Part of a small language model's weights.
Size: width 192, 5.73M parameters.
Architecture: RMSNorm before each block, rotary positions, biases, untied embeddings.
MLP neurons of a small language model. Each row is named by its layer, matrix (gate and up: input weights; down: output weights) and neuron, and shows model dimensions 0-191. Each number is 500 + 50 x the weight over its row's rms, rounded and kept within 0 to 999. Numbers have three digits each. A neuron's up and down rows have the sign that makes its largest values positive.
After each neuron's rows, "fires before" lists the tokens most often just after its 100 highest values on Wikipedia text that the model never trained on; "fires on" lists the tokens most often at its 100 highest values on Wikipedia text that the model never trained on.

L3.gate238:519526460498516514477422505490477357529432442507464455503438536599498527529486505480477436518486437415610542614497485515466525479599611507482376488488482579527449511539567437537526520487542405405491549506528559485507450477533453608445477492513510496541480557509468411487474498580472458457504496623422464512532510390555487459515603477547523589555467445554428459529507597431499433398474498530487437510504490534569452401556482460508502544531499430502412459549500498520527535540519514501500587485557565481614495533390496566498473505547445483506565542530485513514485609534535463498
L3.up238:519530468472520509498485555488510446484498499503502511450480528524494476453473443504463515528493478457557517563492437472401503466479546532421417532445484456514420485372489506486481444561538386446543498584560494555456537474459401639476449568501503465479539557473476485560460524476581465432502487489486489479482513427512454443468546498505471547622499486530550536563502502372505386500487410490540491494587517518574428550507429420512493498514557428496416531441427516460449515526495446570524655520532453485606527564477540670518540542465460481560531592451473540427502593462512556460
L3.down238:448517532386507475423382581453521388425561523508399476440488533485564552558480414435523512425440512457547414598489594425431506468424561539459428487455447577526533557563519488493459511492527450448429513488542485476521452568510519497515490486581534476447487474456531518475480477524529469498503496494430505526466477504495480546552457543475524462511499405512473384502570651518394405498498569449509483489518454470521435564492475531472495567512438512587496477406497555443564611525498489540466473533470458535482523541459574534472514466492512489546423565529615607493382539531510492458
fires before: " the", "t", " ", " a", " Al"
fires on: " at"

L7.gate424:560550470574549543468497494384477507537453557524459572524478460476480470553408519605468481489465437582526491577436533501549463383469465400429470562579540512600435491429367525498491442528682523413567509431452437537547536599496533453505510508524535455423472456497516450492467558521583390452482378464521561483483470500494479491482435531528505497513490573520494512432494618471494436414555499565510508411527478462490500497508527457502499511492477548500542449496528463473523524520521470533446536450459481405564543447573542565557487439489505549439526529595494441542546521508503442470
L7.up424:407468549410494475413447497575477542521429530483580578523516541520427479479506460482438588453555474430533461525516510493459483490471463434408527508532530512596540508582474488531569519514515470542492571575564470469443438533550519547538492575461550491481484472501509525486596436395581473537508528473518507543382544541575619531534493488456516512480438563507498474568476478517543551501477497472500546510413574540445453436581524556413368571574490507484497577546494509577472497687378524549453440542516499474483554452507468534469458469501594472465472481533484488379457531465463522510
L7.down424:485401433604568555507568506525505453506484500528563480462415486443415550426534546474605515517499473513539605461454488542544492465494451510584545436528540537465617462444414442555577525523514501500552446556530439491470460550517515529442528370474499484511488450445405431509473481438566516434489512572394473532505517518456572524638483512529554485517477503527493459588391510554499449599506495479494562540475492547505531524444555523520477498519483411581550549445504451408484433526543475504575477439525458510463604522485490423499506551484445580430529509585522467572581453467463436580
fires before: "g", " ", "th", "h", " the", " a"
fires on: "u", " of", " was", " for", "se", "er"

L7.gate57:494487605581523488449500588534529505419496520473579562533473449542488547498450490484536479438575494481577462366428433556508487433435457545517446592554547453410494545474513467565497425482493474390466463540509500571538394487528486567551467494495460410473530477493524539560466439552567432504565494517543562530466485465562451587425565555524501574492576525522475528481477488562549535401447500455495549451410472511485547509566537542531439440592506489466506523513574543449526540556508545448539494412466450497497445535558551502326476371495543506537494477538467566551438531533456472564
L7.up57:631463496564523526492510541528476528473417439502519495404569533422474451473581459545514531461497473574466425603532494507484416501571459574544474578441528552427468569489442523638519484495450512513472404567574554462440506493412515517492531404518438422546550535492605514477610403470524495523472493484469462390551443446536536490546593485476502553406551507431519590496479530494517448470416504544522452470530521517527532481426535451536482528391440521520451516472474556550496421486530482446382524504602477576508463544534508462495481428532537415459534486568478509548548485453490470447
L7.down57:413478463538543503510446510519576506510460529501570439604482498464581530484465558436441612519469501487516416356435433588519517494513484479462491471481565570506526513534503502477472541501449495493459562475537536462575528448489484501477454435480575434493445582511507512538439513495694501532532486542475521505485505559543485530482431485459501466453496511547453498568490477471617521585540519514503471456492586492579553443661466501600420489400500469397496484475451519500493573549563369500454463486483427448503439494494533513450517525383498411476422458448465577519518554543469525515
fires before: "er", "e", "r", "op", "em"
fires on: "ad", "e", "d", "os", "•"

L3.gate450:474653529548513533509383512601589551443604488578500542520573546415541475452561532572541509517511411514557522554471468448566484548444494460532485560629517457536496504492528468488491433509600529537619451476530497486416504601506554379394516452566510392559458523444510459538560487485512526531492539520542578553542413451517539515476481476514470459497468474440556493546464564501497527510406501519535482442504446462512533451547466533515500467517512513505496533564525507487500526463377418445489464504471491477449551554568414557423492426484440524525580596552390463553501472482509490512
L3.up450:469542579487497494469483420554545468439492571508497481507488511524490557501447610665461545389492443459494506462453432510446409491527465485475535568562548525464414425469430574473451549544585489577465406506438511507430371496474447517430522488518615551455540496451461496569547522519502474509456546575468577525426542392487449517539562367435501506454467491521547515502585503507504495476607520465517448434494520476489499545537453467432523559551538436456511456472503479520509522524437561457426575498512495432506528465507474488506475433583550516553454437527510542458521576558535466646
L3.down450:533508598458511472546511535479453424580475502518546560540482508525394614533587529468484513465479505527597500388473426421468484520513550453530558342555588481522493538404490457499541531554466480582498503502481514518617559521486485470578490486471467427545502451473568439551496536483531507499571533532552528562556558503465428582501504496438480489478496511524501419572493450504489416468540451472344487572494502507517568516431500459475529460607485507505498502416503464514529477489542460571529434560507579478438549490554577511468504516520599480474375418519503460528492400576504457385
fires before: "g", "th", "ro", "ent", "nd"
fires on: "u", "v"

L2.gate50:526514436428456637446540534458479477454482532525444554409467500525512403453494463488443512525503439489474458485459546484495533390469564565538526439451551485527515463520494482427397430422553510441454570537482567528460522514496371555516519521459573541506570575491503448553511561487582441442368478504449490500467481520454436529461567517474489523541571475406510540595516583371493480473509461586599488502427534485497489575615391501494426484468504514507507421498544579536515585533526520472512469451437528491518562481412416511475533461489614427536582552510506544476518491484473510491
L2.up50:597566489491463547557472576575404466464586509512481521532495411461554463505486423441538528589500511537501415612455437515505541398465502446510504502422504573579443497469484598342477492487525542561565510429582522523462507508473443499515548471492461537453491568528574404508531489569511427461481492453571463514489554524485473501477535461514570533566504558554413507563513533466614549396472495491542512452463443516473538437567507519519457457580446440543485501481546564565404581642548493498528452483461442526467486465519456520388534479511527511523509465466573469507572455492401544506
L2.down50:554600550463489516436488487555478448453529506443529571504416465530560534556490520505440595494470480474599526465389545544527510502401460553522493489484548522473472552532508498470375460510517458448574507455504447531561652557460393486555497474522513486487644576496555460577600424421548446460454471467544468503424515513529454479579513486497517408578477461535504605521413611445526478481478503445581567494410471496512449534495500484497495510487489464530420500458532447486500461501387538539474471495527532540393543544433514501462523532563552504573486524539479461463577446495445398553
fires before: "ic", "e", "p", "in", "b", "l"
fires on: "us", "os"

L5.gate115:473495527507520511492526408624526543457430501558590511427472492535556464545508525490409438551485474518553544464500442439525506529494464510480524543504518436485387565509542465512554541493514474484540525463452562484605509467492443560622460486554495445490421494545456539438542532539460468447535568512493505601480512495492480474515503449503556571539529467573473445555489504605495536519387528430482570512591548502561557401519423537585491584443523460536438488491442537550593472518483495415562505519560511464548510514432299549517610483601509535508465481510539601532468517497537409524
L5.up115:518476404476530479500430565440478565525492467429450543527457501429525441582462458531576495484464503521538434547541514418590506493410577560503534549447558534602548542422540526507488422507473420497551519565455566557541506515428462476474540412549527498494539512455418459524552519435486429505511488379507461534517383440472493457527472470457574583466516565577564444551520490539457517436488487535393509573549510569469479497567500447483477551471495444447499560476596505411505492537537436502600447405489548550567476500539583597413487494582545473534366463490559505470457536481549511494
L5.down115:511545542497445539447498456573458425487424534438593469395523436423479465515543462545526545525494416417461489516426529516489466516456493555494483478532451429518426470622432529510457463444526531563538545463477498531419603463439477511574539577488540485456490502463485520458510471438467440496522477516518456509516412439522493577532651524508453472512458470484562460459532622594406550554408568496462454474534533432480518496595523546501543580665530470515495469472415464608431538458453508454468501406538518547596430514399498492491468453500537465501492521473513553472457492503449552533
fires before: " the", " a", " ", "in", " t"
fires on: " with", " for", "ing", "gh"

L5.gate291:624542410529526465453503513463467602493577509427501459543463485454509491550460459445427499573517516540494626591510414575445578441467565465488490411521523592466514493515538405432478538468492526429576507542450502473528504572427395560534447478463478606522529542450443560515492511480534536504504547549541573523453531494484433505465521446557565548462478522494502493494517524510487461470398515506451533517542470526491462503471431560508587403531623527438518538562566535471523497489502617538503651458590509514441515460461439581488504553495428577542512538496574502542549523614494525475
L5.up291:459521462492493538499610515549508540483487498539422528520502465452529494464601466445534532521423516601542542506627440515583414467599552562482372456396604497507428557545528470565475451520463525592530555529468506567531423563567423568487520420473469526526447593506503541439541536475467521552540486522611533534504506499494416391471504473550453442547519495644462535458450426516441509501477493492480595477530531472457503565555587442430481437583582565472441511498548509458482464507517495614442535500511510497462492517544498447503479518549479630551510502493494515508519473548467462561
L5.down291:499519490444539473483502501465433563487537501523474540470490508540383446494411524536494469561516531472481465512472400530529559432483564495495503544476441427414384530420435427497529416390486483511527552503590481454475500446493420468456473427479588561507548545517534506542555480544488502512422497390410553541484539620465555494628557430466506504555425505462534542544526510545497527442417512422448553477555542541513486509520403577481470558548549469511544520407486478462472429469399500409425501493490482500559514519496542606518538506492469635517598495547456473522606505432474456454
fires before: "e", "a", "ay", "m", "us", "er"
fires on: "id", "od", "y", "ab"

L5.gate340:523521526613542524481456582437538488516395480503456606558555440513487547483484543517447454484439556545497499447527506487488503488452510472466506662510539560512546490548452413536566497505483532482521537468505547545545448567579466515536511504511528504474510428512464563520504434540445528456503496596497536526429412499537569480569520560390498470570419478378509545572501480472537514421499529499477409504466518504535518554535403531432437458436449559596605463403421472486499447598500490529483517618487478524435517509564477498484448462523561436526489560607417457427379552498516556508
L5.up340:499560503481540544428449492466445443481415407475448491542565510435488491524522532488537456533512449620524533425532506502554524482467422472471524463518519508514542531563494540491422490520518478439406443469526482462581438402582575485438546445442417549531509528516425516461476522519461512455518524607540574526488511566556430510554467569456579575493515545534536439558518504465471337528479526428521516527415499547481594463476509545490578555548588575579541503633540467473476535462514481546482446483520480480488397481448464450416488617427519582489488476480418487408447491540464580558
L5.down340:481419551445476503489502592510517529482481560605522449529496536517546567440519530432463497609493527542517514504545537504488454479446444429589426507514495467491459501524432518431556464505435524590490507445626590442536492510394379512506464505445592582458438455504440497445502543482570492421549415572493484525451457424524572415381575539504558554610440510477577422533508588484541474459472531453487441481471470606521498559511541450551421457458467552539502500531400488487489532506438460544549540477562471484383513542551515544444464531418458569510525479549468500460486524564529460500
fires before: "ch", "ed", "ol", "ry", " |", " Y"
fires on: "ur", "it", "f", "ew", "t", "n"

L2.gate362:564448530471459594491465547565510473537360528489504491459488419682481487565511611545502411525535479460495464515426556422467473489483503468432521510459477548485482451482459564500449542517523479473565482474443517528548444520505401584469493464465465512445538437537492474485503526487456510540506507435559474470500451513503415454375503549464521513684415531505543576506459590459570527472420413572543515462446441420531442577416495478496497551591466486518449539499513561566462572533456605508525429527529559450499512560541499487520585439536449501515558483505407485524502456455490531516
L2.up362:558538534477535455517433559485525436502423640463454520530431466554501471593470615522468466443501466515477475457440552530524500427490417617474480518471586485521509472485464404514421402451570516578552537607567443535509473470545473554496535508505528520582574500522500461498535536436498555481482543410487516550385538559492521535557532428506453504621408462431568491546497587435467501481511452578480459492485404513469551498625500407462473490478470505487565512490532514558499463552512574551602471536543550424551556482398524434504554505497498503540503479470493484583518432503531588545
L2.down362:441565502508511446418466568427530502479487523476520542473373506540552453561549477516515518445501451489517443547357557550573474488473463592444521448538558492472498532447501474531457394422603525585547494495478483619530578459542482523477559571459526460568525499523548478638554446497571524476544563485541519522435517506478475492551493439508531438558482583524521461513496551369488472511496527491471431517395503472501498544493497508506542544497366440506476515532588532559503516623511661482529448508502513492432562559425558461432500454558566490466503459550456530500559412523532518544
fires before: "e", "ed", "ing", ","
fires on: "us"

L3.gate95:573551418536512485481480367478599429437420526455536523533546540460464568451482509455456443531495509546524483498505498432535505505519468487384523539483472551429364509505425519519546512488467460477523527530491500531436516544542493486531448613411453459473465477527512553513515634510484476592502498487515493480493552460461562532508541507545488477470510399558490524467405521497525481581409482482635587492479529564526532498604442458462475543526595561522590523497478609539407531484592468542474560508501483465617518466506501465525469438414537453533607515602459480480572461443564499426
L3.up95:596451454478493528525493459456542493400408544492437523505537532510552567470523516502441499471535503524487473420437541520472494493470504457423515625531502507473490478491412498488559525483469450475572508441488521576523488652543529522477447585418568464485507533468463538525425523519455528555381465512378462489523578430526479482455506453564575558519478556630477511506527475479431441504459441515543455477542451540440512427577511449543504546425485449450583540419490545503435491415477503366523450528503526497457492505484468470389522509484544506483511503489482529527495587322415607453
L3.down95:586445465485459474593465502518526559527487474495476432486608484457436529503484380526419532516452469520473437521414545434466378540485569480439564497534414490597508444482461482478513478533415433472594527523501490548474511474500612496498463539476521627469505428458468528501521452608386509490542448427488549596498464547554437522555528391606521466514470527517466457516542491485497519462534562495516539524475455520497554508494494514461529547545502442493588597513466495562449497534551529452534534562478511487412584459550480486391496518331613506528509488566487575529543505460431525494
fires before: "es", "p", "ot", "in", "ed"
fires on: "g", "rom", "l", "ge", "ar", "am"

L7.gate430:561427434480493478471467498420484470448459457514575553512465511481457510509514531544582401550402570502522492448500492470452424474426474518375429543539434525522472503487517449505466504525423476503466430507426528538510478555491487558510455513475453427450540612441485499489620481452505565533480528482459576472420508592423591481469509466465513494425465475584488537492516471521485497491511508481505591577557506419484521516555501519555397397548545586498556502417506526464638510488510529501435504526484477352499535458507469582467388415495499498475462426492406453409590506416524426499
L7.up430:483576458456486512555414504483487495656500419516563500423559552445469490422461454590466459518472505484464476500471522422515529493582511543527431510466447519521551443476472537566419573450534573528460521503482496383545469534524531513471470566532483491494527524425531471484494524511535490476445607470568451530556473485469496395479408479473469538508453490544408477475460503501513403502456552432506479549472481486470535420556463563544464439582415415428423525533416480473463387503382537449584487579549533527425519420495478476616446465546432466561483589513514568509460599554541465464
L7.down430:575560466489576421537469509428455549460425482429493443559466450536509461486481489487428468577521509533508434464486526549630437577497528525484466483523381491506502430500537515561569497522496411443556501531516529453497561520440524475439518509508621496522537563499432497492428623539495455551493510600468473484495528538493433488597416527448514573544556540473553500492501407421479555513464472532577588616560473445569502497575490577519571498503424520512488476579500501429581464531454524487484501509540582461505391553450459554504529405498439521516499513455547468547542610495603576425
fires before: ",", "2", "1", "ch", "4", " J"
fires on: "2", " ", "1", "8", "0", "9"

L5.gate3:500462441580497442464539546488512508528478527581523419516529535520477423460461500528483463476477540472425522398640493505481494526450607456574536481515477521525504491445550602496597503501444530527535456542562446505464453494499477564520544512541458504406545522391479583424521459557528419484413442595540383523511552453533501486532589610442497481493477465511542476438527455588476564551510535479498415471470548359539430504548506465522466416460491506479492523540460578477468601523600417568592547517551499482492467477570487466438420448576441543526518548506467548547474409482556510464
L5.up3:461447609423576495515571437465472520527453499556491464513508553583554495365568468596466532434512539498479501480552521466536443510455553605535531428516500505515513412437627520522506517467464427498512480566563497425543389513471562508536482423587518418551466495469506444428452504514495539467482532547499434480422509455519473407518547557427494448464551535476440556497487426528584533523446516515522451415517508385482533520464519519395528576600504433453438411511443586529476500448557495530483497637528472452516415444487536436493442466561498448548562513494524505438427445523497524497
L5.down3:484455475462521472408515501504523473548559414481549510534462565466514479541542523563452530596420382459500534489484544442525431487434435423508521531431566601571395524521443512538548500600454529513467415478492450510528588469497540445457448462625551499487504519482413478440485532438395443462510403413423415487450495498474530428566557408478505499475450458542607542508396537452469467495430556501475441460520543517454562538503575445512535417475550460557498489453438529478473431463459509551513495523432527475439455625453507441442488504525565528492517573551462551468561470496485524584
fires before: "id", "i", "ial", "k", "y", "a"
fires on: "oc", "and", "op"

L4.gate440:420587444472583565541416533534527519583503528564527505406518509523521396522450462445537493528524453515499434532462575567498527491503537551535516524602535502509595533489504481527499485514509397397478495493511498473470515526459470542401430477564430456603528413536494470494580478511437516561496508529464525465477580472499468526511561528499545560480424574522501479452527428566546594503439514597478522532443491479468488570518482462535377513453474527372427592512477486494436517623498579445572563446465583516441510466525522439535568585542560514513519569442624534585506517570509472485
L4.up440:522499578514489632543455572579415477526508522547487505398538464426483471513523479439549435521500527498539468586522530547458497430393451450511376497527499553493511545542553491459463421452489501490559486583564508484505493549430536540485503546574372501541607554502522502558527522431502466477487528465509541490523563502509460540525544532517488471467569496596540530456542550499526542504479491583492530509476551400529540553505493459497513414570517413513510447456517536501502480589508543403529460447607601329464452512444497482484464497381605531525565480560598426562462554527500518443
L4.down440:391544590418512634493490531551499508502500561502518521527367578587509523533437458547418455582524524435572546530551522522519519502488418544418397399482503472468472423483523483472477497469434414560593528592510421544571568500425480502491483589460529542518575470464539461472452471546465512449440527477488437529395506485481540596613510531558490523517528552449550490541529473551483498487483553398527617538483439512532400512470416416571554505518442507531501488560501508503485493483571499437430436486450563502455524473491578549552565523432483568512426484482497461527565538480483490505
fires before: "ed", "e", "h", "k", ";", "ter"
fires on: "as", "S"

L5.gate218:512582479473494474526399555598467425498622493507584415576612545439542585443441484428525508500457527499500574519514467487514549540521501354421564515501415527477536468444436450519529478431467475525539483515546465437490583546503660499536551492458518485550436431486433487501476375463460506525464520456453492450483550508517483444525481471475500556472465528536482542479513521485500555526572447489439445489511451485449456452527570499470588454531561572438480521524473520479503518497500459454510592547519506401503614450419437550397542438579533487557503487374506555474530450401491510504
L5.up218:484466501542453418533493398604506499514520534516486411551554515500502542474428564479513489522459536548460498413505467477448498536526641489451537510480419539512486502512499455493541546476569515362638523431426497536442551616461544493515507511511549467571463548517491544518419435502418580592431468448477486538403430476553450477526514466508532522519522481447501563441531512475463528497470495468540484367520438537500509476484455443487501487437602613473445515498524492562503470612464439460523470468471473354496536467433517539409555440462483481389430531560555529558483567453497434490
L5.down218:492492518447582471494461478551536585412445494504488554425489512543435527539539459610482494555512424505429527469493549489601372444551513524478493502456449477464618531425568473506420484543480487531598491566563568545487499456561509525528512540480603571525467499449516484413530563543575466530496538532517470553462431458494601464496507491478551469523412536520539517508481460447506493472546512600553563538493449518543517433453535512706502485574574564494512489461513521497410520493492513324483460406465445549530577529499464444496412533449534480566493427517494469506498491524470437532
fires before: "ly", "ing", "th", "in", "g", "ot"
fires on: "ar", "rom", "uc", "u"

L4.gate29:474487470407504485500599575601597452512493624455493529502407418487454563451378453508482462570522527501448575537533506607567532466453526511485485453440542549448509633444511498494531388509541507491511553445492492476477587480527511489541554526507520507533487511529482578593447452495478475536547485545558484464525517537487468496656470576489522504460445525563482608411468532530604479579517495506513467511506403470399525505544557462491518487460416550562511536515578513481559483523459579494487552543500548440617507472513515424541522474464458506522599448460426509485531585537492411456
L4.up29:521528456595416578444431451426613375489475563533610607500502470528518467468520541522549547478485461561500520472464461505510575471451497490475530523443453504527447500452466570479455423529396474453451465399511496587374408482536507542467511534483482459498475509542560461551634469615476415490591489469479460509454477523439415498499563483548527471514510423526485543519484558553580492593487421507512453549472483454502452503543464459473555539554473532441493604464444556534394478494394523490527416443510548503510519489551457456467483480475512444612599442522471499558500438497494486529
L4.down29:494436582509461494474481586376578517494544583538523473497396360482529512449563418519447474606437553460443484508529460631549559463499569510455547478488530447425403550466569388443495423522520530582486475447553555539498482560618535599510561470447495502552580477512459501521525488502495518528399467438554483441533500488380482565555468511430444481485493555475554537475567498452498495618493507559462472420468514455490550533520535550448494494503357540516504500502489511503528491475519498567489541540550524507477519483495507450398544452420522532381498517452490558517512437476494520528
fires before: "ic", "e", "g", "l", "c", "k"
fires on: "us", "an", "ated", "al"

L5.gate67:489475521599533603481484501565531516576496499459453392483507497575458490479490514477508451484513501423462552545572599568533441594425543507596565486578619518439521394478508530578500517531424508514457449534530461452462441492523444415567501484554521547429486426502490498432464460481454523568400540529522460534462462486497489494449475497494437431564458541449586626454480543546535513500442540584426601507553601416418476512559473426563494447543504498466510500542483414456422464483472525470525628459482529498548490506450464458508497416463404534439493447455573472550502443524464502518
L5.up67:461564496504428499553505515498465395416540415496465550526501515579494436529464507462548432506489503572545522535529522518491530531520455487353451488468516495444592471588542499494507465555554464630574449392495434461598573444503510431553472559597461509521488525496499471471479534556461506477519481527508513485588537401461376481490523553454402566548452539578339343477597476564499509502467502460540481477507510515500466556404463448504398494491472463480453511527534479544512507456525530512522532446559479570476475471531469498499509503493563484494476479549473534503477422550473349418
L5.down67:443505445585572512517492464535532514620476515472455432515536534463496379486532414463475493485483485495437520535522464470601493577464506516487531539547513451498391543469579485487438473550454520436546416520478506592554531463495444505601559448489539450560505493523460508519581498580510494525408468518551417537539405456456430465414572467436496522633497548500470543440519542484477491530546472571475516580529519542404435644491467503459489445467431490535482549536534427557582440538533494435552566552527459510444537493538531508463471501482525503444493536391520386554389391467484497535
fires before: "m", " a", "it", " an", "u"
fires on: "il", " is", "ad", " was", "is"

L4.gate373:575407526509463487518529434465612461411497419422497487461424443574458516462442523526422406435545520481569526490494556488556548462473507503438479462538448491555614429489484572460436494473504428500544552491530543499541561512519433567501522471573501466586494483537385522540469396533577628503470465524455463478522490495525374516463524527535510446531471513411608624521501435466479442540570540514476417495540463464492472564509581427578507485498427544509567498519447558536566565492481511589487599487535506498574511582442512458474475546482427561522580515486512513521423492501448544557
L4.up373:551444469494522594463494466389564438505463501450563504453489559439504463554457482492495548413481420526532549508441474525496582569482523580440541407544490516537583442469451484454510431536564486512542511490467516574523507478546491495360585585434557475543555464481472486500475457493495534551495481585466511511531487580480494437443405520506526491448538412416544545555395426559502431444553620452569416502407501518479506545449498482428518556460423523485417462473521510502503560635526568512532559488506480441548527574442548449518433535501441566562542444482533567471447489418508529583
L4.down373:500484524401522534499407459520498501436486602516529499501508645492536537507466439468533492504500489523530489507516508485546544542573555528418504560485549527458434543495463503523479423487422474522559516499506446522582482567400486544424521495427555523480563433420623515567538426498403487530537547440510549460412408563495490557602501402517473414496518614468535562448520533483549574526573545492554469506521471464469502444539578582625532507505412414535466462421516479528483492622527449449542504484505541583405518497485470451440548545483497510459475467551507502499450430371525544483
fires before: "e", "ed", "ing", "h", "t", "y"
fires on: "us", "en", "ac", "ent", "ver"

L5.gate427:534544442525542549455440501529523520443430508513414459518558595376500524493579468585498446549502519517483445493543585410433510478443495572531573523559504428548481540564482438483458589485480556521534500560512509556511382521425502549447472545497421500551511554528479573540517571533513513455410452498500557447454442426419497486429525516505499511405476499547509505427438514423448495493414499444584490618496439583452546491480563481478548422543489424456473385467515531463491494489488533383482501584492451468507505506541522555468390399445517566422467450532445519467470585459585463516
L5.up427:544465526459476539588420465556534506518527516511486499595510542522461509385539472449495469492469562545539528465427514594514489550507621479461530517458475437511513511500543551588551502486558493523441526632549518459538458494553530465458418609414483462544407592443476515409559493532520484449394527463457471547446455488439481560466493549529519435535551514467399572449461482497528574506480457595533523491627469443512530532411484516513505389454473536457458416518537553529430486511526541571469519496601466434456495464492364503470470465595580526474529432538534479449513562562510478423
L5.down427:490551442512549466454417472413505558515411571532566538482445562504503526482536525491512444526521421496603558450488555531486484507500453526492475504546564524504455461501458505475529447502575512552536473472425535605351452468497574572477574565495636384512522549487412513444487492556527463509445556529508495437423576419568511513365386583500514455492400483484523451373455558494516555497430506533555546466535562419499495553524497489515449489546466461443505452477450470450524500498514477494527426460609471530498484471559483542486498454401509544458517485402434479467524490462460379523
fires before: " J", " ", ",", " the", " A", " M"
fires on: "n", "0", "8", "9", " –", "7"

L4.gate352:489544502385467481596551480525531474540433473504519476435521527491592481437511490574449361552475507491568556476519543473436507474396471561487547582490485558486436495548549473555535479537514448525445511509555512526464487557557524567519402599498516489492521525446493555462492566545479488481384495512457467496537420547456600491494456439572434523399504512489566370498502560520525471486446492559434584612495505522523583544526502472544428569560451458454532528557623507538550476435514525535550447486574417527462514474573461514443490500569546595398595494506452453474480445578486519561
L4.up352:512527517467519502489512500533535462475450495468452470491570535552466512560560564601572497598482476557550508444449489542486475469430501591428450625460509506436423457461589441585529597521507510574421512478463506574430419519516555527526498506466456440483459474495480581547537557592503508485451465580528453438506395525439599470442519459467476490495498458549460491462444530489510490490428476527531445458489473464561579583540463538466505562494400388497495437477491505445638515462591484559522441495445480527394643499547407533442504512520530554499523416485543489397471455559486495450
L4.down352:435486526448548554475518429421466612452493532493512536487588528485423444570531550520549479591477450546545508431616585566556482563495522492482425486522511477484468453544537540516547519503445423509611499582429576506492501510496577504528459524529440444562548576563451556361538456528467474428551433607447456446418441481486514508420520508420546391507525500522509453509461482504521582555501521466514520537561476630495505580501574416503558562513499514441435605456493463553581542465497504571501487539514392561491499508474456598453521557500532434407478505469526475521456473511485482508
fires before: " ", " J", " the", "ion"
fires on: " In", " –", ":", "ate", "ly", "it"

L2.gate194:491524458515588520544422432516491430475520515599504431528408481591577435448443428518466498505525498539505474442568582526520543410525485620475587507493504585502476517561511510460529470487485463493504526460476464419530437580498444508492446384545572560396499471523492471485548454596536547470486498480515521521533462468445491547466484466463570545417495494563501465506541458549589650420492508444408455423477485476517423537442543483445395460513551485431443571468496466442503540543516494528530473449499502610462575457448460474395414443526568496489508496512516565448527508551395400490
L2.up194:486470542416571403537517533493543492473500470467409578442509512447514530505530479506503496539493562563529500433480523512482489545462443523535524550508620505493429569519484507540488430505538404432548463460608512496524539581518544489484484535514542505534494602475504456477536558504523432490622496537415502404467435482433492435580562446520409386473437537519443503470515524567537496507503510568483577474562555442517494493564550535449508421417446507541497486467512581509416506400565426528449579365494437450410576576387438455434503493448521512554445493486415466517434447450502480565
L2.down194:584504483512484487509522590467439478515470459408541600539508489364527523478481531512460469475457623450524493518554444520479482475565657530536470274419484517525522427445577446457538556472489475465441528556477576519515539441569427515559528482563538525519545488554487566457547528478434417583426529502607448547519544470510554498442488496507490522549492507609558505535440525417514484569532498416526489502463421490456437555469469484573549494483530532484498537481490516553509474560549567434467404543483487539536515417507536565463503480467494520487429499531469452548572566516470480412
fires before: "e", "er", "el", "ic", "ect", "b"
fires on: "od", "us", "ff", "ab"

L4.gate459:520553596513462578520451649482510463324380498587520519435542474575562495383470516465560569530497460494574458418521525468408449508517560499497452534560553467449512467578465451493428538556562444396570449461462460571535501493538465556508518487515554437562505511499510428587541422467520566496516508444474507517478489514458443462465493485577473490567503548498444487486431570390476500551466495500528503499527547492551560520556585465512486483416504503482533504478561444494469498574520492507582491546547413446577481473462472496499522491600528449540516520497367539570459441527560582538
L4.up459:522494533442500474476488514565524438532541351500588505456524497538522612509415509468494543450504543502558495536524531525471485428467552506473548494504516564505537426478564514459489485447565485443623521436494507629465515449552468446557560560479516531529556446481497491524484517470474575510577522589418511513482609467486486533529563446459512465584545533437544495557454479532571468528558433492531434527478455476548543477609505382512516453456492468467534446439398471574536413576586527478516595490550515477539511501535474452540411427473509514539565505492584499454594434439647424431
L4.down459:534394491468490473477547499458505390432423617506555502499532582594475471537492472432437521532489501643499550499525563531514538486547557509474496499537433471371504527488564517446481534493456481575442525586505548519486490471454485467490551437462539509545526526490510568468413459510549461537574466547522525466524378433523438435524504505576452406498458434514511413525521551573496482528440512597364445528477425544555482440502522493532482548464571559570452489507494436485437507492578487518614506447544443572492536565470524588493416499413541522373537463517528505503438499518501408444
fires before: "ed", "e", "ab", "ing", "g"
fires on: "en", "us", "est", "ent"